Part of a small language model's weights: LayerNorm before each block.
MLP neurons of a small language model. Each row is named by its layer, matrix (up: input weights; down: output weights) and neuron, and shows model dimensions 0-191. Each number is 128 + 32 x the weight over its row's rms, rounded and kept within 0 to 255. Numbers have three digits each.
Before each neuron's rows, "fires on" lists the tokens most often at its 100 highest values on Wikipedia text that the model never trained on.

fires on: "ric", "im", "an", "or", "id", "il"
L8.up191:174134125124107111134063125125138118171082111121137143183211150141107119147173114121138167143105084175103136194107043103115109137117186089200142158131100128148146058128143152154112080129128157089107115139146163122107149128158131115133095082125139094120103155157130091095151096159140147105196061131117167107106164134127152139160175136115095116149112074091153141080094094074096178109118116075124124122152103099141115086124144071144078132175202080132087119152141125143107070155133094163134122113131022045117179066172116107094149123156137144139083154128145161135104126146066103151
L8.down191:121086138139095157116124133151062116044120188100156138119153129089165120151136100101176154063162152138110119124115130130121117131105177156127124114091119158109152124120123172088080124092154109157087141104093156144147151189132105154104122159120143153131145157212151151172095141087178082172137139104117078195128156104163113154068129156151135170114119094155119158154159134177108156127176075136078155081135031137070122118139096133103139188092112089115149171127177152133064143117094171171126154186155168153057114108129076136058138132132132109049103134110113169130174104105168102107

fires on: "ac", "at", "a", "um", "od", "es"
L4.up747:081128126185165143150077069152162126145117143127069151130137153154116146152199087152173120120177057092114120079132153126107068110148171117171119107108134191140167101146126115155052124140097130137154189177118059127107167131112120130121143156139079141168100125109116084173127174131104106102155159133126147107143172111144075095122145149132161117164100128117128150168087109149104098113141105124159131095140186132188066115122107090151105087102175147190113114078034140140143139139145107129079076132131074128171186153128147077088197133153148036099117124129142152126128161066169107127
L4.down747:125131165100150115159179159140149071158180168163109106144071141092159131103121136143020117174138169149084130141123141091093145114109189120111084114134123092085170094097191150203103127145157149127162124070161081138127149090099134071145116071151124149066160133076156144176130119073112130095126095158068155119125081160150121120080131110157096132126123179200173133139144159132103138090120101136106089173130161129067143162129194073118155153095094184099167152116206137110101103128115113143161153150121117167131085112119154162132154105166079152152118131095155088106066086147104130112

fires on: "er", "le", "ed", "s"
L6.up357:076119123168115142110089148102100085158112136128133136115111104107112086092094082150131101124134106104124069161181115090145076140134126100121149115106154198124098148188154104109148130116128148217155169089075168143115120142123108172115109145134169089117188136066175128099127150104097130102121162155147142015144161086064093097148105123151184110190063080141149120112153109142134136118151137118168093117192139111141144095130143117114107123107159092102132097194090156175166148118150156083162095154062117071125108066108116106107082158148120200123160150214128125126129191114142164134
L6.down357:121101126166143107151110092190150132128199147125127147097123060116122102130138150133130094104134114143172160117121122135135158120105117168207131175120160068113113115204124122112108147106062116120127141113177143162192131111120144128122142092113103188147073101107121160172118165112118128185099095146151143117145098111151140103114130152180108087073096187123185136122091160168133188124148111167156106128126171093124119091135131144143181111134082153176162220056148125109110142109075060149168134082133115178162085109127148157134142109087115177136109093097009109158106082084086110094

fires on: " ar", "ited", " than", " years.", " dam", " sim"
L2.up242:115098085165120137131101108168089116125129139221122116136157153152118137153139130062146125102107144160109153138109141118113140132111057145176196164188168110099108144126132136056128110148121127141158147065120091097136103135180142179134113089124057141137158217156097127117136113154143189136134138142149125146114085078148115130106083113123135152117174117147152138158144140067134142123058140130160119130141160148195170156147114114065139122150124123111123057126147150103124135163222128114171178113111111081156150179120154097063090171127180109178052126135123160115197067179125075132
L2.down242:128111146116162157124198170085178139138158145097119136126157097139120174148121121163134143128147098115123121134119103137134129125161188089100090118082083132130138116124126135165105153124130110131076138173112152144128163127059125093128164138116190120104127078118147130118145152111136070118108121137112164103153172175139176134169172158121177057133124167114119116102139110169103082137175133083088147109129120091089037118072153160183130132111135121171137188083124061155172132080012112144038093132127125182092126119126115167167157137156097118070212132102149095151056178095134157131

fires on: "f", "ov", "ited"
L2.up534:063125064140138112114115127180148154120157132125150124100110142091151153118110177097124102135106158096141115105132167150150157145116085157085204148171188102092116133094123142074195161132129109157179108142143052101105063142177163155149162091131068105099142104161123124113094105163089186138111157113156066178099115116135129126093053096125133148131167124177118118122110118095094140133061139139153133140108128160117158186110124134098160081078136092170134087081135100116108154154198150097170152093100120163210131183096183135063105099109150065152086127150156135131168059143123133124
L2.down534:157104190131132147135143118077119121133109134140107109168194117146066086136145054119137137122163115114087139140126082105089084110160185071168081110077084160177112123133155132143096107127132139109075156118129178164168174114084105096124115204130166147129107128108139123139161149105178057122155143156099186095150130147150135134161145159134122095133126143095124141141162147149149090121180134108111115118158128109140059073093136165166122157173142120105119172112119153170217103085049103182052105139159134105043102090155099130200140153152120176113177127099098113132089194114131150132

fires on: " Y", "es.", "ces", " se", " pl", " Hu"
L4.up288:112027119104171122101133094142149097151180143124142155125172120132116128150096098146112172030140193107153162089091113090135085093093073132143125177081131125169140125163120116109167165122172178126092113143102129101197165123126130160097155123172148133093141132090116151119136085127130070126105101113133144124108120176130164132119169117090045146150175133165166132121127038111192153168123147110131163101156125167128071135192143074161213117147094110156145134135144134107159146157126155139121152137154159150102105121110167107138119172138150100054123154052184098087072167108104146146
L4.down288:131156142084102153139083096091157080090083069083167058149114065186073102121172169161142102186196159105160105172150108165149148146154166201175156101126151124050141115130175125138146144129146114142115123118129112121072110122078107138143045110111075154151104175089162125110133146111184195091163174168143139133127137112107150152133150119164149157096130177170125121155173149086083106145138116136167155142134150103118175112132053099107107118187152136180189101085156131139143063112114116132121095131127027117124178150103101152118118136113112126154111112145076097126119137120110123143

fires on: "\"", " list"
L5.up524:142108159152108093148096121161132113225115153113095177145103106145142123140132164112158185101180085089108100121120084195095112147127108098102114078147127121162098156081086136113158148121102137171108099089142127136157146162108090140151183136126131143118132105124155120066115144160086119121070121139168183140127212131121127173132133096103125126095107031096148112159142151088205084178160182159193132047138103112131150130114137128099088142120137162135122133079140119189180124124156117084143179105133168121082079108122173153078200126107126085205135130166118158158100124131187105114
L5.down524:092086062103120162092146134085103146117137082093113106138148152106147091173101087117131143142183099059094148095157119070142108118154070093138103144075091095144111120126134115127130102147142120150144139154143134127081160173124158121186128107121099080100107186152097172109141135135126160141192100105123039137116079068118108145148107178125141096125207185178138126064109150161126126175171122143139184115069159125137097157191080132153129118138123075152177042164129131026093119134063095126098137113128117112093132123140099101122165137181087111072154147127137098144133118109082152133

fires on: "\n", " Ch"
L2.up258:083137095164107106114140173106175116107144091115110083180134085099159145131105159088124148165144166099099188136176100134150159148061110059163153154092092118140184147095104131120158077164080091086081104169102117134114120165154119163160084071143136147077039134081113087120142111145166213123121134154146146151144147104112090129098089158146055103113097132138167090166124097146131124162132122104064161155175134153160159128118175104166119141059143116119198110122112107103099107103179059093107141163125093090092127126169073171130156134156087151140151126117154114161122163120169073171
L2.down258:119118191162121083126141124081116090128110154088168152160150076108119178098127117131179119137098161132101126090167095117158115127084170113113114111110133118092114139136157161129122153104130138168103067153188141168154177108184162173136122169139221098112134156134087156167107184178184106163096108143179143142135085135113137091123118146180120108127128177147125127133134064119166214071055095147126119099120145060086156117154146146088126099068062178124101106062152112061122119128128182073172107144137161112071117106150140094114163159166064076114118122165151127104126105123147154129

fires on: " to", " with", " of", "\n", "eral", " help"
L2.up12:142158143093132114122116158070227116118094114123075081162139069180121110155123138129170134147233078146167122150084164139134123110092067145149151123100092088175152108150131136168113138121117115138142153154100137069140125120110191080121099143098148089167077179072120049143108090153180206083129138134089152133125135088089080131186127136175080108117086143106066134102124093143178107127072167132169117134133123180085137132098141100132132126087157136142120131148081107130164112138097111111122152129153096122147095107129102150158179166197080149106128167116118142149141157077135058157
L2.down12:172115118105097103171121099199084136151166170124073113114202135113126136081118157103157111133105112115158124125105173170106182150176167126140184115089093136163103103143102127101167150083086091155134107105115081147149153132137205133116114138098135117102192188151160071151146128153180173121071149116140118198058111121124099151094119164154154074106170089078092147167110079104118160100124126136114102103137135087106146168152116123117135079102142148218078136111142103121090110143155131086175113115082102166095115133148145133196150121207144101069127082184176182106155126111118122127

fires on: "le", "f", "ed", "g", "re", "e"
L6.up384:111165105172114127101136142145137097130153138138119146117155093103153102172057140099135099086100131121146078149130165092162099123111164136104129094085151194141136096111140053149142154149123061129110180154102163154054125066088112139155134185118143122086116163090124099129207127071128134159112145145163121072125164145163161093176100111179198093137075131112178123165158104118135108130148039107198096077165161177152106143094148066123159110130120093078126120133124092148190113155088143052169155143131099102128181071128134078118081145128168183117115150139139113132140170108130150147
L6.down384:107169130113125078138138150142171136147157158138088176133111137107125102069147125136095140162110101138202081159156112144141068132155116150100075112173171080094101098141147130185087120067184097127123116135104165094146170118152120134119091132126101093138044096074128125136129150187106127165146125134100185104103120134138098138160162135139080119165114171083087053130140101160122137130129215143116119146173178153182171072139046122124102118186168138119170119141099112145088120129174102179117067052147088131137091215134122196119144103159141152118111110148161121135106121143065128139

fires on: "n", "h", "or", "g", "il"
L6.up439:152191143167124105106128144141140172121072149114126126174175155145068126182115080122156128142114143117090132158130085142117095105115172112055168146105124138118160148118156118198102135146127123100136139123148148167142156128049123135130105131135087065099092147141088098127098122144131090012133148159115162092110147164149186100152097178162145087181092105157163111171149073127177091165075117070182138106131163169117139109051139113106071122144218125151119103081092130122176116093096159173069116127154149137126145042178125124145089122163173115123167093131147124121121138133119133101
L6.down439:144130148115112101171118134228124126103134168148109134151118086172093113077155145156116129203107109123155134102065096101093070179136090128214121111181037196139113086139100163142138104116172133147126147152125127143154139145142108054151115166054103150120106139099117108112128105115151117127160112121134178090122211102138122175139182093134126149080149140096100083096118118200159152160122125155137100176124063070130155060141119156141126169150129109099113128165124111111071127117127124228137180124137131146097069106144110110131129159120126144120179136111090108116087165080149098127

fires on: " most", "n", "r", "re", " so", " qu"
L6.up555:138166148092163168117105144156122191180193110156127113143174142110068115112116183114083168103121142144081111142104160118146148119090153112054186101114104189197096113123108120138149156125089141138103131125098148133167174173027144142173189092148127131102112143152131197119126152162088130085134150102132158058118100154121185154175123106150124099096042102110132053162172077071177171172166029139154128116122121078129131130113140167098138163108136085077077102117084119167143097140125119147157114117135106132124131146126116162111073123148148132127166114139119157137116157161151152129
L6.down555:131101156154145125156143119132159100058059144142146140119131117156172125156121112117150085145122120117152114145137148114191118163128118120167091112189123112107144085112157148150130110195199102154163064086169161104117073103161108105123107090096114127089166111080103089157151117128206113173141166137124122141115175149090094142182145092123165180128115145136177159058164155133163112073145110137159201155079116119158157103148133135132113199133060098162158083137127148130094089106115074203147138111111131153133150161084097111118099100043121122068085088170095116095091181138089127172

fires on: " |", "s", " C", " B", "on", "ra"
L6.up211:142144089181097129101117178161163141114164175138108085181110114101140141109049097121156160094066130150081099180120145131185155145182095132170120119120124174161076135124162150073168137111130099196142139145092136163143088111114155138143145104094130101060115171160062148124109069139108157072115123107130103116095110162097174117130123138143096081147139095156136129117136103114151203172213138125184048191132141079118132151080156103129118124111122123107112096176117127170184123164124088090087143110153107097119105149113128174062044186137081147087110111160124171132127150142141126122
L6.down211:127154122131136137131107104139121128164109162115129125105087090165122103089163116111167114221081175135167052150139156073149094127173066148140073148155131187086069158112136128129120100072172155129179047115123141122142071097126130100139086104098122082125100124103083180142213079136096135120124169145097105155083148146147134187147159140177125114152102136116138113078121196143112125162163134152150109188129109141139112089153112120149117081157138160112176144123086177125181120105219140120111107136120112125140113119125185137055151119131156168094070127128144042153134177106134081135

fires on: "b", "-", "ass", "ab", "al", "w"
L6.up735:115108082143119102098136156159170092119115055133164161158202118112118098177118115136088207105154149109196138166170167106157139142124155092052166119105154112141138130124077103130124152109074133128118164166065103147041145165168156060171131153138102140143105133112096094171131100167117166108119097095098109115168083153155071133033139114108145121115151106158117124111224125079083128145089105119142120127129171153166147131102097051144159139135149118166143105111123129105119120155149137160209103109101076137157175171131116111186186118162153103138110121109132165144153108141082126166
L6.down735:149120143102114071122157121125167132097103126137110098101080116119104140098138127047078075069076147173199126086106160101078079095082173164174096156106143152139179143162124109137171144126100159151135117120174146100142115082176144142078166158123147118136100119145138084142125089171055178177163148173127133123108100052109192144084098087122147198116114133089107132130111115144163111143154184088116123119152098113122087112162201127163177122137085143128140111130145098086198170127114106077152134112101130146176080108164150101134120129096155166120114159156156126061161107112194181167

fires on: " in", "ac", "at", "p", "her"
L6.up361:131156111129105173096107127172155094161150154138123145120104136123129082146133176166148141118094082135061204107187130119152085091127169123168128066158160164182160123121136152151026129141104077139099088141114148138085110101089122152111182182171112061181142145080146150126126082069101088136129116168129091136222134123132102147128151104090095151144140125127115110130102123110095067103141153143117105151133093095084188071107126144094112130133152166156056140117123136126110162155132035078156113118079108156133123154127089161105174151121146125104153120163139167137092189162106082199
L6.down361:173163138142103090126174149079127154177143147138108106100209167154134162160115149113092127216137190124154129156098133147103173093123118128100078139101063138103119130137184116112181107161170127112086145096159145095170176112171142096165106176120129102114120156118125117115080110127126162100104117167126172143112076102163153104106185150118119116108141148175163093191123149109156149159072121104096119152121132171130091134110068105122138087120092148081130120082081111087145155093109083182083156110075090082107111121128146171166157177147140119160140136085071066113245140141075108108

fires on: ".", " and", "a.", "an.", "9"
L8.up625:075085099119181169135220117143169179192135066168113139153168118151160100143156062183138144153119152110140168135104115093168073101161114067152114121177083124161174098148139116084139094045141096099091123121133122109121070125126128131157091098202110132124093138100131120163148116119098136096126121135086076113077105128103151114093098144149122125125175133178074145062112166106145172051117150080139123177124107148141130150128098086119123136130165145134094156206119157115064168179103100132102145058138107121160159177119113126173070125147103144098162109104136142164112122145077148153
L8.down625:138195157162121125124087126128102036078120128119158138107135160115042161119065142071104143138168062129050098127111169149079163159080166143098185096082151129135067130125111154156114109166104151126133140129132144177157125119162152142135144091070121095175138124138184095123118135126126127130102122148180162096167094125179103144157185139116105112137099104138118123178132091136121080211124177157174145071127144104139126099128141136166172141085108126127183099046158115089164114083137163166162122192097152099101090101157153092067176111130126107142122171157097107126123114126159068126

fires on: "ed", " is", "=", " Website:", " of"
L2.up684:085182121134150127136083180088082104106109068102122171092176114138141151112147121152086113139143072104138121184149091118156129121077089091085151080106096093187163159176122116135152087114131137126148176110117138073103122168077178127148103079113092171169122141144149110152114103038139184122194118163095129118124096116154132071146099174134145135150089145176120168152148102121083087127122168183109121125119166085114087136130151113075094093102204168133176149050132074163145144179088116083138105124131051135155134130117153191148183123121154145105134148081143109158076117094131109127
L2.down684:130161099189162125178128171132185114130113163172104162105134098160084099128152083090123130113149139154120111153120144110135123107134115110067155160128170073179168116170088120175096104108134178130120182074164168119102194077055075119100104116125122125150122134121132164076098121109113094115131145149122121170131128089033110125138079125140073163124119097115148155135115108054150123114056138213073114141070154152099147082144102109130113131107155097190173144133155174175105097132139152175064123122092139142151111091133169189140157174159147165126117169074180127135160116162099087099

fires on: "r", "ra", "re", "f", "z", "s"
L6.up629:099108097132137105110111144119139181141132087157142068171185113128079066110135235122145150149131080103109102136135106110105091152114122131073158113115125125171148100148186155054167126194116105129179130127167065175114127124116111140151145165140106134110091099160101137144148097122133112141166159098096178127096119152112100185152165146123143102125128121140076131204163117086127142102130053180140144098156181151102148106117098160126093132102118116149132100132080200149169068192094113129124118138186125123121084147129082076124061121144152156177194122079114100099188187129125091080
L6.down629:148069166150109140161134191182142146101162109084117149134121117107101153119101128103148087139120143071143110140138128114132049063064146126140066112140104124101199140132162094135149099165133204112144093117154141090156126122183126111116119079168122115145165111123153084180084153153116152172087126095100105105082137141144173144202097150157161094125153144141140109130124082154111092115131108160132180146099165134098045161156143130161109119111062155108039167173122141103138096134102110179108204115158137138163072117202161107137123105107067098106123120197117115147096097173158170155

fires on: "\"", " years", " there", " Year"
L6.up363:153137230156120074151128162179119108176150079129109218119090188102146156143101150102168233098181111136089066083143114151104122137079112152129164155093157171164116146117131160062184161077102153201138133101103117159134141080098094145151105128131145146131103143159136145134168133128114123111157081106110163174105199133145113168126143108118141138104156149139174074133111150148132069182126130182090102124177125166093109041151173121113141132104128101141129168122140136153142106153179111142185121119148153146097087186096171104128147168178129101169137108145111130143107114143158141096
L6.down363:121154092110119095161113120092097191054091169160078120126154102112180094105178101145129034126126138122124130179123090140184112141174090082140099181227176104148159088133106088183102137158175095043110075119155160120087088134153148113088093090124120097115139159122139135123123128080180081148174144128137065130105152093123179093163138097170109156102138110093145136117144173102115167144166148142130170143094161087122153163092020171137126141146109151117132120102136137098163144164058133127152198107117135128133139132135146129132130086096129129072143172139092112140105135132132077128

fires on: " Am", " dam", "rib", " Province", " species", " fav"
L4.up346:116156153116111137100095175120171119057144203137174117117172152163135079117127120168167157121168135075136161160146134158151173120168087120197160161141145117172101123159153140172106165194106108082131162190106141066146143167171125065092154135178185118153159145145151052180126086133114144131160120167111108044175167102091141183064151081059159121148078076167108106150135111154164126162134127106162131137153126117129136130150097104111137091122105125113157187111184101103118160115145097193060139136117109145112161170082165106148137180131144116131096158098122133101111127139084115144
L4.down346:160085133099152143079107121137127102167100096099076150142153111129126141163094055180160141076122128174140127090175155109114164142174116160096108065130109091101139079143103068152183121109118100141109113091148121106155101147035119120102116081116120077087099188172190197071148154118178131081124193172089197131099181120128103110115123161110128176089164129065151142070120090055162137106160104115107168085144091151128133145123151099096149146084180156148090104172149073142153108143064144117142116152106099186130120097135123138098149126110086182116138084142148119143136150152148134118

fires on: " and", " of", " =", " draw", " scor", " per"
L6.up316:124127071112142124111159126120090099159184184145108138101137094133129137122147166097101055120058151099154133140129153084145154103147161145136083137123152150082190110166041112165088151048119091140137126139141160178128091139128147122054117168146106138132152122174113153144139085135176128100136155161104105132149126127124129139077125169169032137199122165148112161075159119184130141092147061172088145120134185120151149126170123106149151157122132088147151097091138144103098044144073105176118110192142135128201126106110042110110086177097129143111187102120150103110116132140128104110
L6.down316:110148144149150187131109137140196138144114094126132124128111159147086128160132169115137215149143099150095078110115078158083117125070119126160158117103073132152076167098171112095125074144152177101097172158131082094119162121172108120223132134146168145122103098081109042134140165123123184151111083092146167114118135171160117143106163131110184142116160139129123099165122134134151088201133146089138126098123113134117132102084048171114175114157166112137090075179145087161184136142193150105145123119116077113095095124103143161137122121117113141148075158165000140130134140127124132153

fires on: "\n", " G", " M"
L8.up578:130109043108129086112160123124124176127164111148063134131139064120174185085054135124128180097064134133108119166152094144162132104095117151129175146086048192145122146141126194121146122110094120141178161138076127181170138130115126093126149078110187104108064177123110088127142059188168146101112130199114157116121163088100091138175108093146118153138120148101148109169085149164161136159134159115111091172137146099131151142143149109157117113114132137117180145108137082062132104136089103101040093140147073114095096105163102156127117106167096105142124122118154134093150203100158141172
L8.down578:148157064160086123127080147162116140131157082140211130162138115091148120169118165126171152136115093118153112148076158184119147096100152140174134160142205119126104122107143097147102125123080088143095109159135138092119083103121138127096122169102150121074113123196092115130138151076109145154071114138155167177068102113180171129140112119112098124160121108144117140125072183075171121187158111102062100127124186146176129124056149069165129149112081121149091140135110167115168118104144161183075172071118123126057168195168140158132133140120130134134154111117187133074107133193094088086

fires on: "s", "e", " C", " 1", "-"
L6.up380:124149139153069140106101097081094122115155147179120091106134114108140124188100137128084145143062176102134110154126142089159184122078133147128176158096148200174132109149163101084160122128137114124128118100136149164133142086203154127148102139117125147083184157107123082103188075115092135046176159104132104069115149172118173115116094048146110110134030123127147114183145104145098201126130119191152127154151136103126068152133125107123107100133140129083125138153130160121118119163086035070122160161132150083162195130110145118119066172147101121083143121141139125162153106157130074153
L6.down380:115149141161112111103107115104129133175137074092172124185097163179141100105102159093228116191158109108118091117118150125123106123184131126161094075163150115066078114150144087120113098109160164150108107155106117154120073117125100161123113135168115082103100100098147158130121116182115141150132112142122073104147096064122117157150110185116118102174156169077080105144175172104117108125157134153135144137108179129177147105103149121134121147127075123077163016108178069135125086123211148149097139167135075156142142135139128186065098127118159230168116126154133141156084127126110097130

fires on: " and", "===", " of", "les"
L6.up73:119070094114115126075092167081160065159125192119105093122150090117111169114182127138127083143063183059150127156111148099162155152135134102130110176077163087103168114089087105149173177161104164125130123096143111145166121168092106152118191189118158157106172157175160066093131076141117133190106128172169110101152141171145108104077142135111135105139124153118069161102177083135104128149150074182104133086140103075138099119077141072141192075139145151164117102095132131178104078145074107129099162212125146131097110098093086124112135165125107113143128142174122100124112100116157101127
L6.down73:107125103157140166142116138135161212208133117122102144112114130144148107163123127125160170132207064181084085129129042173151128148113128117158136081116118134128099150107106106108124100108218129103137147133121119103060143075161135113181129117144105133126078116147102102131175198138135177077171090101124123111118127150148111169111111172125108167123134154127126122128159172123144142140119140101131112148133162133172150081114008166072086099113148083138150053144137117082138130136152118132178133061101075144132150150093106138140122093121105098099116142100010152111113193109108098119

fires on: " all", " f", " prot", " of", "|---|---|---|---"
L8.up88:072123126120120147139121128148125213169174129216157182114148077177135174160092165136169066154114130136063093118115127081124121054097100142096168136180191134084115095091141107114198130137131111116162097114081104055147126140108171129192103112151068069157143121127062142070166138100159157132130178157082126148163106142148125124099078171148117106149121153187137129104101134117148131084137146147133116134177157098147107151058172139111132102118112116130138144108100095085073139125128138066091104119183084148129080154074170150137151095182101130130123101148130150166142153139173093136
L8.down88:168125160123072156109132139115171072068105111087144072080121127119134164156112106123125124112143141088159179159139138150122123186126137166137141105132123090166134125087167128122085155129126126115127175103117124134104124155081148099111149116132147159128105107115141074171095063108156166094146047166139150120143151133148106171079178169176127122101115091137139130128132152110147131163113111115128110100147186146187129115160000129097107168148201109166177108141187140155194124130132129173118150134119158147089181092113140060091107120113139140126134173127025100114124132117125126157

fires on: " was", " j", " pl", " is", " st", "ces"
L4.up729:120069109096196133152146129157179131210150126077141133154110119166126091170102121176131149095170212184141148109139128123135076102104167136136114127126137114154097057175126159090190121110197147078120128178121116104138140093150144195095108144104189112123077120089124166138146104150169087099166140164130104193137168144127178149115076104129119137133118114173143106119131092109158152164169147168143165102108105186107095142175151087124151129109112125156142109105161147147167162085125146185156144109159165140130156097206111101141111133135135180158111130134175126132146152098019189175
L4.down729:124155096092110087137108067084137103127102147119093078156184107088108052133140120129086067119111175051164157139089157155090109137108145140126141076146136108128140132106145116109146147126149092191157098070169174151140113167143108144113126117123062134179148126131088117127075179109152167115070117100078104080090132133137197146111190181111142190110130114150116147157133103115087187081158162085161140161152116105105119109110090122154094074161117171066101130068126141137058084164146105118153139164096164055119206161132099151094111094123171122141159118107153082132108113100116127092

fires on: "ab", " as", " there", "ought", " cre", "b"
L8.up591:099138161093163180117122155140167166135108105126080083122152131123108073217133139094199087112070090150104166164152116075151131143127144074183165138112096104128152168150124161146146084112128115132170170145044099149048081084130120128138159092086169108161132138139106187162130127123079095075135059159032199126118158130124120130145122137096123113150143126099170156105187082119206130133141106123072129088114125154117091108143139174104136120145197158156130116141099103113189082172118190129114108157094163113128123187136104097144129105091095107103113149092138100136132107140146132142
L8.down591:133126191127088100100171128133115107131082137136133087178143139136110164104115119187133141144137139093141089123117135184099120113159146166096123106122156119088105033047104164116120220179147095136119103087154188163091174166147143109166100082143132115081107131050126163130062143117165066130129163135172099157176101051179165114097154168174129119116147114140170102155161147116088126125075093151130099124144126105111154114132047140136124111133161136107141133149141133157079156118117184152174136160111152199086095184113164183118136102117124144136154073146065135093105117122097121078

fires on: "ent", " such", "ai", "vent", "ant"
L4.up363:087152163137141142175177114109116130086162185160098080157131140122121146097140130097140106172161162123085128095179150058149141137174110165142185179137129083143154116085137130163126168196048139177097185075097139109122103102132111088147157166137133153172119169123103106160154130089091150126125117094116147128045127192149112056138137101118176152119115116118113144125115094131185142122145117169108157253157108152116130041179086112138114077104088124155120154106175110152119129139132143132137084184125072154113159109087092113116135123192134155089147105151099145155094112155113152171
L4.down363:175101180098108162127134168135135129152151115077127119160078091182149158103184128117172161103134108142155100149170079141070102113140123139116140119032127166094142128116083125126143145135160138118066135125146123116119131120090089117060137151130129163155093091107208110120124131152120100109103181136137097101088107079126164157110159141059101092153126124075126147159099106140128189105077105158059077097155139118143177186085149117110146139109132116143132081148134019160143123138088136153105111096121081117152125075158064092114122195207098153145070148200171136153123159149130128145

fires on: "th", "ish", ":", "ied", "ry"
L2.up604:123140111124091104130089120080118097127065105136112122169112129165078081088144121108130184102146157172133163128116145101118134109138084159198129163098052166162169085175140114127077117149128131160102164107099098106123130082173092115166149132137109141185093196096176144113187072136124122186177113128188179105106113098099075078098120138055174139107104136080183103068170151105128080096157132138128154106137102088160094121128144125115070138176097089129095082144130161092144186138200122147141091184108120104187184151117115170142099144105143182103154132139113120141139133192130108130
L2.down604:097120185167143073098167105115122170165105173080150139088148121125175154162152105145120106094084145098099100101097098099148098115137137113100156118165140081084217137129132117149199148127123094161125083146138151115175134155105199135138170144121134067060161078150108151133022149117089164090115189123109121114160185149114149177096113119139101104187195148160138122178134082164167201168147106132125073119081074120101096183155113117119163139095147106143129164106133090165110131061100134077149128106141114122126141165163152115127112106134138110146150113109189144112138052110134141096

fires on: " and", " &", "====", " de", " /"
L6.up513:069118103138159129086119155127043116115150072120050107161149091143101148205122171149103135150124150136097122232142142099181128102101124134113156088158094170153131158145097115136130057127150119104213148136126098110138197115109071145147114110169146158116165142081119119104092092136083167156114144197100174120066134174125123157119091021163137116130139140151139124118172132138140153144130135114122106123117075148106139153099182137120080149100122108142126148139123060119159111157155128130117144142150097105115136147113043203151149171096111100144171172141089154120098161141171067134
L6.down513:212100135170103103140196173131113141117085126133124126134105104095155144120135177112104134143161158102134114116136132124167060138171115118102164111125123175132157117144096142091137153125154166092148084157145082134184144091109099093125111138091198150145134145173103136172152066132144087094098085129147122135166123104131132092120146140151113128149156111122178100094100143124147158176083129183140126167097076082107055195171143110121184071118150100116121097156114108128122195107163074097110142146201100194104151101058208096105117119118072176113115159147039107166109105097089176127

fires on: "ed", " born", " married", " joined", " led", " founded"
L8.up14:182168111153136114121164078074194062123106147119146129083110124188136141186136104094117151091085113124078144181165103119165091118133121124194147130152115155101127176247099125139130059097079113094117144141057114115078178102165119144193124129094121122112135126141134122148130080128105131139123121203083131121095098163118115144067126098137157097172082072125149120129158123124129086131135150127105129078178096164098100125143112105102143125099069099120137162170170105087106123148158208087122149104172116074124138136169139166127177129160134190124164124113108191169115168096149109161
L8.down14:197130116169148127097151199138141165155114113117114111093135148079136146127114124174083092123180156147155157156099148155089094123150165198167099143116057150099119150148139153172188142113119129112135145185133154146176141116130116204146107103145140119129137013121138183147122124109119156093163090128148060079128118073095103127130119097117144115135205117161157137132147099099127114122108108112146095116151138144086150162180051147098177062143063156096123185094131119087142137118136126136166128117169109109153095109097173159112113103132122139171153182105006162104157096109120121095

fires on: "|", "ric", "em", "enc", "olog", " Votes"
L8.up141:154174167145115149164150175112100145124114115153148165139180205082179153114154135178083143124153136150123165158157063113132120162120128136181190120125085177106169073134141133131117117102162100110108135144154143159096119177178133117155117166132111104150114131140065084045146100127146138108255123102123154115067191121126139112139149070089143150141131097126117147108091121109089132124073119111152117115185057046135148124135159089072142076126122102130042079102094111171116142117125090150117138122108098078113125076088073129134108085101089099151145153099163140108123109139149110113
L8.down141:114089104152092116093107112119167118049060147087183080096170129097122126154171152087110109111079109144067097113102142099131137168075162112163110118133163189125091155141156084135110148126127138164142106138120108132159138091112137186106154125085162198174160114173125080179132133098116094179109071103118084187153170144195153129132171136173139112117156110127132118152174084108101189188169100138092107131064076102095086148144082162099135214117138135143143139145145134140109101080108094164115185182146148128109079141132131128128154211112118087084081124104110162139123118117171126158